Weights of a small GPT-style language model, trained from scratch on English Wikipedia.
Size: 10 layers, width 160, 2 heads of 64 (1 for keys and values), MLP 640 SwiGLU, vocabulary 8192, 5M parameters.
Architecture: no biases in attention or MLP, tied embeddings.
Training: a variant of Muon for these matrices, 4856 steps.
MLP neurons of a small language model. Each row is named by its layer, matrix (gate and up: input weights; down: output weights) and neuron, and shows model dimensions 0-159. Each number is 500 + 40 x the weight over its row's rms, rounded and kept within 0 to 999. Numbers have three digits each. A neuron's up and down rows have the sign that makes its largest values positive.
After each neuron's rows, "fires on" lists the tokens most often at its 100 highest values on Wikipedia text that the model never trained on; "fires in" lists the words (lower case) most often at its 100 highest values on Wikipedia text that the model never trained on.

L2.gate542:479557483489411595539462476476565478554418497458506555533469554515458567557512438508454502429536473452493489466453499486500515492496550442412510474478540580480518551432466486490440502487507465493466450481463460472544542505556565530442537496472487504464485478559505579524528556503461539527563499550537443493508481473439495486520493463548469547474485433556425490422469472428470521482527546516474494528553544553524466492541424507493468550495522519436486512496440536550501510515552534
L2.up542:485528486555530549492530437477538426551490480412526558473486471594515585513493484505467548532535533493497527502504544500486510472548491437421499414475559560487588479462529465488457495471542461476474472424515530545558545510492507442440528452445527506484461444526489541527471485530416559504565496526491482457498524461528537539465530512503560473480530530481489445437446474519527563505475630471518496532564542542556499581557468517502509471490505550469471563448476471514490507506500452
L2.down542:460524528423478579478532518483509543425467495450458552508460516469514553456524510494456442515492447527584487435466470539490463451512522504523498532572475530457520466499385425404479499554499457496399500476465450433493587520479493534529538513476515514451476439581505472498475550532450464499487505498553503464465432485514509528502477494587404515496487463508438452532456470534484492516566525437505546506449468512470467512495492481412483528463496504510534513416536471547491529512506552
fires on: " as"
fires in: "as"

L3.gate571:530496478456448496446487434494521497507525486490415456442475486523479505462508477460411383494515478435480523494437480478474501522551566474506539506423521539443522498505540489383503529500504512510486473531548486490518569490482436516463474454501443486540540490596540541452512524511497527528501478512571549559561475518437479517492523517484515459462473533458513496503477504436538505495497431524478455489497435589551471492517484502485515474487544483493489380433609450532430479552567495
L3.up571:459461489516503538402493466548520458501575463556576508496523529493533480522489504466473459521506505430487461530417523456486515524500474439502515437447521469477494492492539553594474485530577524487494504481616510440544463412537426500451495522452443471556539552523508512466441447547519473458545468501530541475446495457503447505506404531511617541472466506510403471481510517482491551466520478519552534490556553550453461525474478478503502453480526529515470438508498457511507460508564519
L3.down571:521541530554502464561475555453501481476459545486439503546467489394513462525532533492484493461433453535478483460492426519493476486502567534549522537468574459475440536537432424488505556437567496438458482420427522451454512445440533453468459506577465452493499493439470489422608513467514455500479500558463450503471549474537465506566458482516513486515538482519554488538540549450460513471565491543420563563536495495487450513495530528459528506524501492502532485513534475497537511450516524
fires on: " Su", "I", " Da", " Na", "na"
fires in: "suzuki", "i", "naked"

L3.gate25:526549466482466481487461446521492490451504525563444524500471485452453463519469474510573483485486474451484490547570472546507489439456590552486514512418507404522422520455534569496563448477533499450545520472452474556490545467524533519459479500507469473447498458508519498522504464481512522521572505454447593489460487430539543409510594455483573459429514507512511516499472499484465542512449479473566544443479540522543499486460516577533471541528541429482484524522547514503573529538472425
L3.up25:510535438492509501524475489577530528466525592571486502511472500514490475464453474529573468501513457427504486543599443536492462417472567501475530501492472423522497529407487521541538477458582511478529502525463563499514557461501522463511499447488457440471503501562499517554451531472561547502512499459517572507496441438538450450514569459522559491446507464482518514497456533484442555523507498501533488441461523499551453512505477569552466561541478517489495450508576495456577524516460396
L3.down25:453426461550452432528434536564503438461442539473522486528521526489440476437495565468522408470487491483483473502548457503553492481493580545506490540475524458479488489416520509547526567493559494488592483508509516519496394497535549507543467468483512477518503534512533609459468514503502528588483477477534521448400392556515438504482520532585446468495471469481460533521479540513509534532483455556520474527478482466526451508542460531520465527511467535525470443453543545475493521470508462
fires on: " No", " no", " any", "No", " do", " alone"
fires in: "no", "any", "nothing", "alone"

L3.gate183:411510517498481563523481574498478438501484535465576550495459518533466511492479462517459477451511510469536467501467525524484420482495475504495516503523489551452506403520431413492477463503529481499436504480489545490502544469555505450444506488556527499560495506592529520485504529442459496535558535484539472446557531532452488422558478435498510491488476493545467501489474538473510532465444487574439605490611432522441463608492540523481525457551501511519530455474468534486478558465441531
L3.up183:456493523494464515536480548502481500495478479440500492459459482529383496460528442531509537406457487463545501500417533470470391474477496468456438494501507539483502453463444457520498441463491436501388499498503522484548519474480599475441525523500543465489438469563566507477523500461501508557502530437498548474474509470495490379562481480506486581493528526518463500544552549525533545463514532522437520517497489499492478585474528574529501494566497514502545520481410512531567532544472519
L3.down183:501542506553504526515542563520506509424511471495385446429420524532518526518430450507411545509463446586464491464490515475460464471449541474460473443527499500494480498504488522524455585449495493478460456489490492500463563424504448493461519523518568477422536473523588435538459503498515486482484515503549504503498483458524519456557496516484492422497524464472397483486556510493519555481443566517470530514438507476584499498560456484519501475497473486520454619489465456439528530513537506
fires on: " as", " indicate"
fires in: "as", "assumed", "indicated"

L5.gate283:471481447545481518484540540553516511480534458490477575516517503505475526586486597494424553483525501522634474499429537510515567452465487468497522439486514490518581474431515481554539497491507430478500448572468488542511477515527526456470545457519464455478498442514529562468459484573529518455523425470514502465474468452496419510506530525523515561495468508512537564480512463564579535469467572523481502505520539520426457467460432550515477555504461530487524474542571531463560502538478442
L5.up283:483533456510429531525610568506589548537502553419478538480524519483506468538443454460432484498482445496537469513481565526480500495511493513578532487515415488494529450548472451521457489497541454483545466475510522538535515555595513499471495508559532443453480497513531613520438490519521526553495523545490490522430517499582459570503474496486470504446511433484458453494486473571493505560431536466437481441458495520463535474463476570481501499432522574515459460511492495466486513429478491
L5.down283:503556499453474504479512421517522531537486480482531536490506536501447531521510431470503500462480475497462518480528456531565480479440513508584508559531449488492479498499493570507483569522548567482447546522471569488459499448518390498571488554498483490474445472451529497512429476438432503505512464424492467527384530519543538520513456431512454411521507459568499549555498456486457464454549550442531512452513498568491517457564502441489526529505513538440427465467461512573480530519526553
fires on: " as", " was", " named", " became", " in"
fires in: "as", "was", "named", "became", "in"

L2.gate508:506438506428467586451486515542476417540430475443487442637549486523493418505515506563516508419541481544494466466495458518544457565576505514529437498455535475484544589507566468481487564472472477446515539527552498567533510485476494492519499548492514494476410432440517512505496502502448482437480559491467457502505524520515566506541477490530506504515517462524552552465538491472585483550544496528548511537491469485519464436468528518536481458472496498527525573584482457546495512511486543
L2.up508:489486505480508496467522464566466505474441519479499457580535539539454489383522496498527550441470510546466435537493475480462597483532474521486481582463489507571519540483599496538486506485488472479496539463546539559550503535501533461488508500502470500506467476476550568524462485497511513555468546572440446450530481548506534474534478588507435474587528466456607520449475507528471497503569577569575502557510461487476430517465569486513461496445528516482497526561498546455488456518483503
L2.down508:515460529503510492440455529525514479540509475458450500556495498529505446442463458478441493489510461460551451552558503529499574528527478503475518486492518530513450550409477528543488544478438506507516382465489455566559552514536412506449491444453487460449462497461473503469501504536472489493489529487510502474506511624464475458525470537502454498533542467428542580512503457542545414500503490449583507594490581429505486562540514450468488469520493450429450487537496491551504443463493506
fires on: " on", " On", "ult", "On"
fires in: "on", "cultural"

L2.gate472:472482488525540487538553461520500510473527511474530481577560477560485429424459459470525580433506430508542519476447515508454579484467476469529461487496567502590532563487558483441437483544472504483504517460553460529556514546445542464521449499441470496493467512493474470484465509386501483542458464479430419465497477553470473502533529567487500483510483428468515565542529456506548527504470431532514514516570476418451543430557555449531472486504432512523488538527519465549494463477485500
L2.up472:526535471508487492577541469532497504489504527512509494538481496528530418377421473458486595497467485550582505441522449492493558509480503514483523539474521480575543550455526432511457540479422544485554512450470477545518495474413508459542429450486508523469455490470517462517468514447556511530487466482455476464516516573473489500539519585494496440517536457504453490528479465520553559498542554469519576528559551550407469473559555459556444463481420503499486494495459551501485462485514503
L2.down472:483507490468539473473552567498509469502511498481478477592473493516524445495521501524438492496455432525502490532572489441512561503551512458502545542463469470483522529502446510412520494523462493402496481465469560462466591527517532498446490502521500472522449450428497537483504494545445536431499427518504506499472515575524485521533490543492521494513514453506422542472537457553517524496586545528525582587369561475509487552480510488513461435497413466507495553485550530473511470507562586
fires on: " on", "On", " On"
fires in: "on"

L3.gate427:540456548527470487479526563597501506485457507428539471483476526498484424477448471491528562404503440506453532513424471410413479497542480491491499468538542527471523481483528455543425585526449529497469540473435508467467505540558490503475480514528543451469515471510515542559499493487565493527489434503480499459486538459444451497442424492578511485535569480478434527475533485538515553566480478475470460486492421522486454452487469466512472506561498500570519524417479532430480576538508467
L3.up427:559474528520481455482545545596503510486443491456528495442469524435487459492489455496502546445555433517442549504425418409432490502499525500520494521533505591489514540508527446522447571532513545481493553410435515473481540530579525475536499530479538461447503525514482548539448457476539504530495440527489504442452564468443468484452412476557532484500535452488412530477516509476524548528457491471468502508471508525487443510529455446526475473591490500501544486450442528430515531552505491
L3.down427:461530475521506540437537561573514465553534497474561442479491413406512425420432544550495511457501476489539585553494492487436519444513453485531551508564496468445464535485533402487500522498567507487536554423539451476489507484484494484423495462508515480519528545514517506456531480474546495453467499490553463510482511474512399483469437487486465495474543414488519508458527484474481510500442553556452464465476523555514482518478404513451490514550515514394466526487507558483500508443515535
fires on: " name", " word", " version", " episode", " song"
fires in: "name", "episode", "version", "word", "words", "song"

L2.gate500:457528519502492499551554491487523497448532583464534531455510460473439505518492522477484485442512492526532599528471540453457510522519520477496474517476526571488510410512515441544482422499393549495445508392483526460497514568500516503513417517539555573545495547437506524505489502491579482503500485425460457489480520529512507557448449468479405495529544468570458521481559467377515525490525492479525507510528516511491482459431495535542489442497538538578431513467456515511486473498509436
L2.up500:529523532415592487570503562519474457520429584490491506497476497500459445562513533442472444426568508520503521552459512523430492529510516460474477522518496509512498433504551509496481489478407487481487547410518496502497535531537556470489503488602548547482493460494502533559470548539533448579476495475508492486512489485444501524514456493561395450562441522468550490520521503413544539516507539530508491525544509564464525439487460527545441519543499558597502561523491556468508504466530492
L2.down500:454484461526534560515533484550586528516598453441519523422481520412416457496471460501515540500437579513488514449517501456429488497512518549501515443421505533521460474510426509478515457457499487476447522447469556413464576498499509539481495518583583477535595557461535506473531523466564554498446470497496465518486578558480522512472501507518483536534479449475511499475507443542488517465445543496502574521456504485558541492499459470476516434486472512475542529447473563479495456513524458
fires on: " name", "th", " word", "nd", " title", " term"
fires in: "name", "title", "2nd", "word", "19th", "words"

L3.gate156:530455538475429523446523481482485482500465445472500470505573479462527461445431587402421553491420483466558495501525586577507569502616453477527481498481469478489522437442506527488506532479477414495478487497479495500449499549509568545538474538565475543440436507501512574512496561463449560568493493474568517504531497411441462494537460493506413555506471574501515501470457532497519532464470497496522481486491493552476527440495487488530500470488492516507514465478511548497473518545566464
L3.up156:457431482548477522505480543532504494475512526469533493433527497503563448443523416531490508495571474576557509491529503521519530491516565469545540543542443520471532479491433520517498443500522442580515508493525525502498512431548535480535520454506543463577497522530536558536463547519494475494588597543529525495473536504458537493509442505468548470491511471430468462506500436441481547401423519496531516457516532573475488558525482566537451461466507570570497475495534417464438578500466485
L3.down156:482481522513504537551473466547423479528589445483578455491499544484489452512463449514544497487535511512468465475520569455525477418432474444518437440500425531525520429496499541493518499421507468439519573522467510446540512529506420469557522473546487457470508465449510547544484549495537416495559588443483478451494492467472469441601556493547484515512488457455564500508525540483500523471488552585503453484494415502515514467506494500484553420462538468500534541463478485473505430526513494
fires on: " as", " in", " mi", " by"
fires in: "as", "in", "by", "mimeograph"

L3.gate278:535500522483507470430432546514456476476582523520465472466528535522495608431473516545524519531490478485533439542503504525487501494457468529551535426460469460519493485540509517464533477459494526597495495488477476418460513526450545455528485423521477488521573526514537574523497534493486593518459521534552464498439537464441478464448515547521502516418504436504554489493481505564593553531479475472514551468493497479458523480531576533533437544595475526453521486549557499539510480541477406
L3.up278:516494454478487470446527506511541517479510494513512481533488533587469519540445529437518402457526419475473532553530555484506558474464506513487495490533425411515522540469520497519467524436450555474551510493522488415476548582483587543515500463510477439579593468590496562465484504565558510433505522472564454474473480435513459515519513490531434452540514570489516506465493472478468485561527469528569467493478484507511495444504533510475485559572453474486540468462526453558484423518491480
L3.down278:344530477496453494494465516603496504562477425489514453496501516538504438519450550536474496455502462447443494463482455630519533443425537565484441490497504516511535491467552536516522526476514468590496512518491546460511486535506442592534491469521550478485459512596459526453454534506497524522529453488508567474533487499482530523512457475506470512472451542522460522567541518497482462434503570527525446444488503559495513460506491480507463502528538458523465522442564457533479514554474553
fires on: " any", " No", " each", " every", " either", " no"
fires in: "no", "each", "any", "either", "every"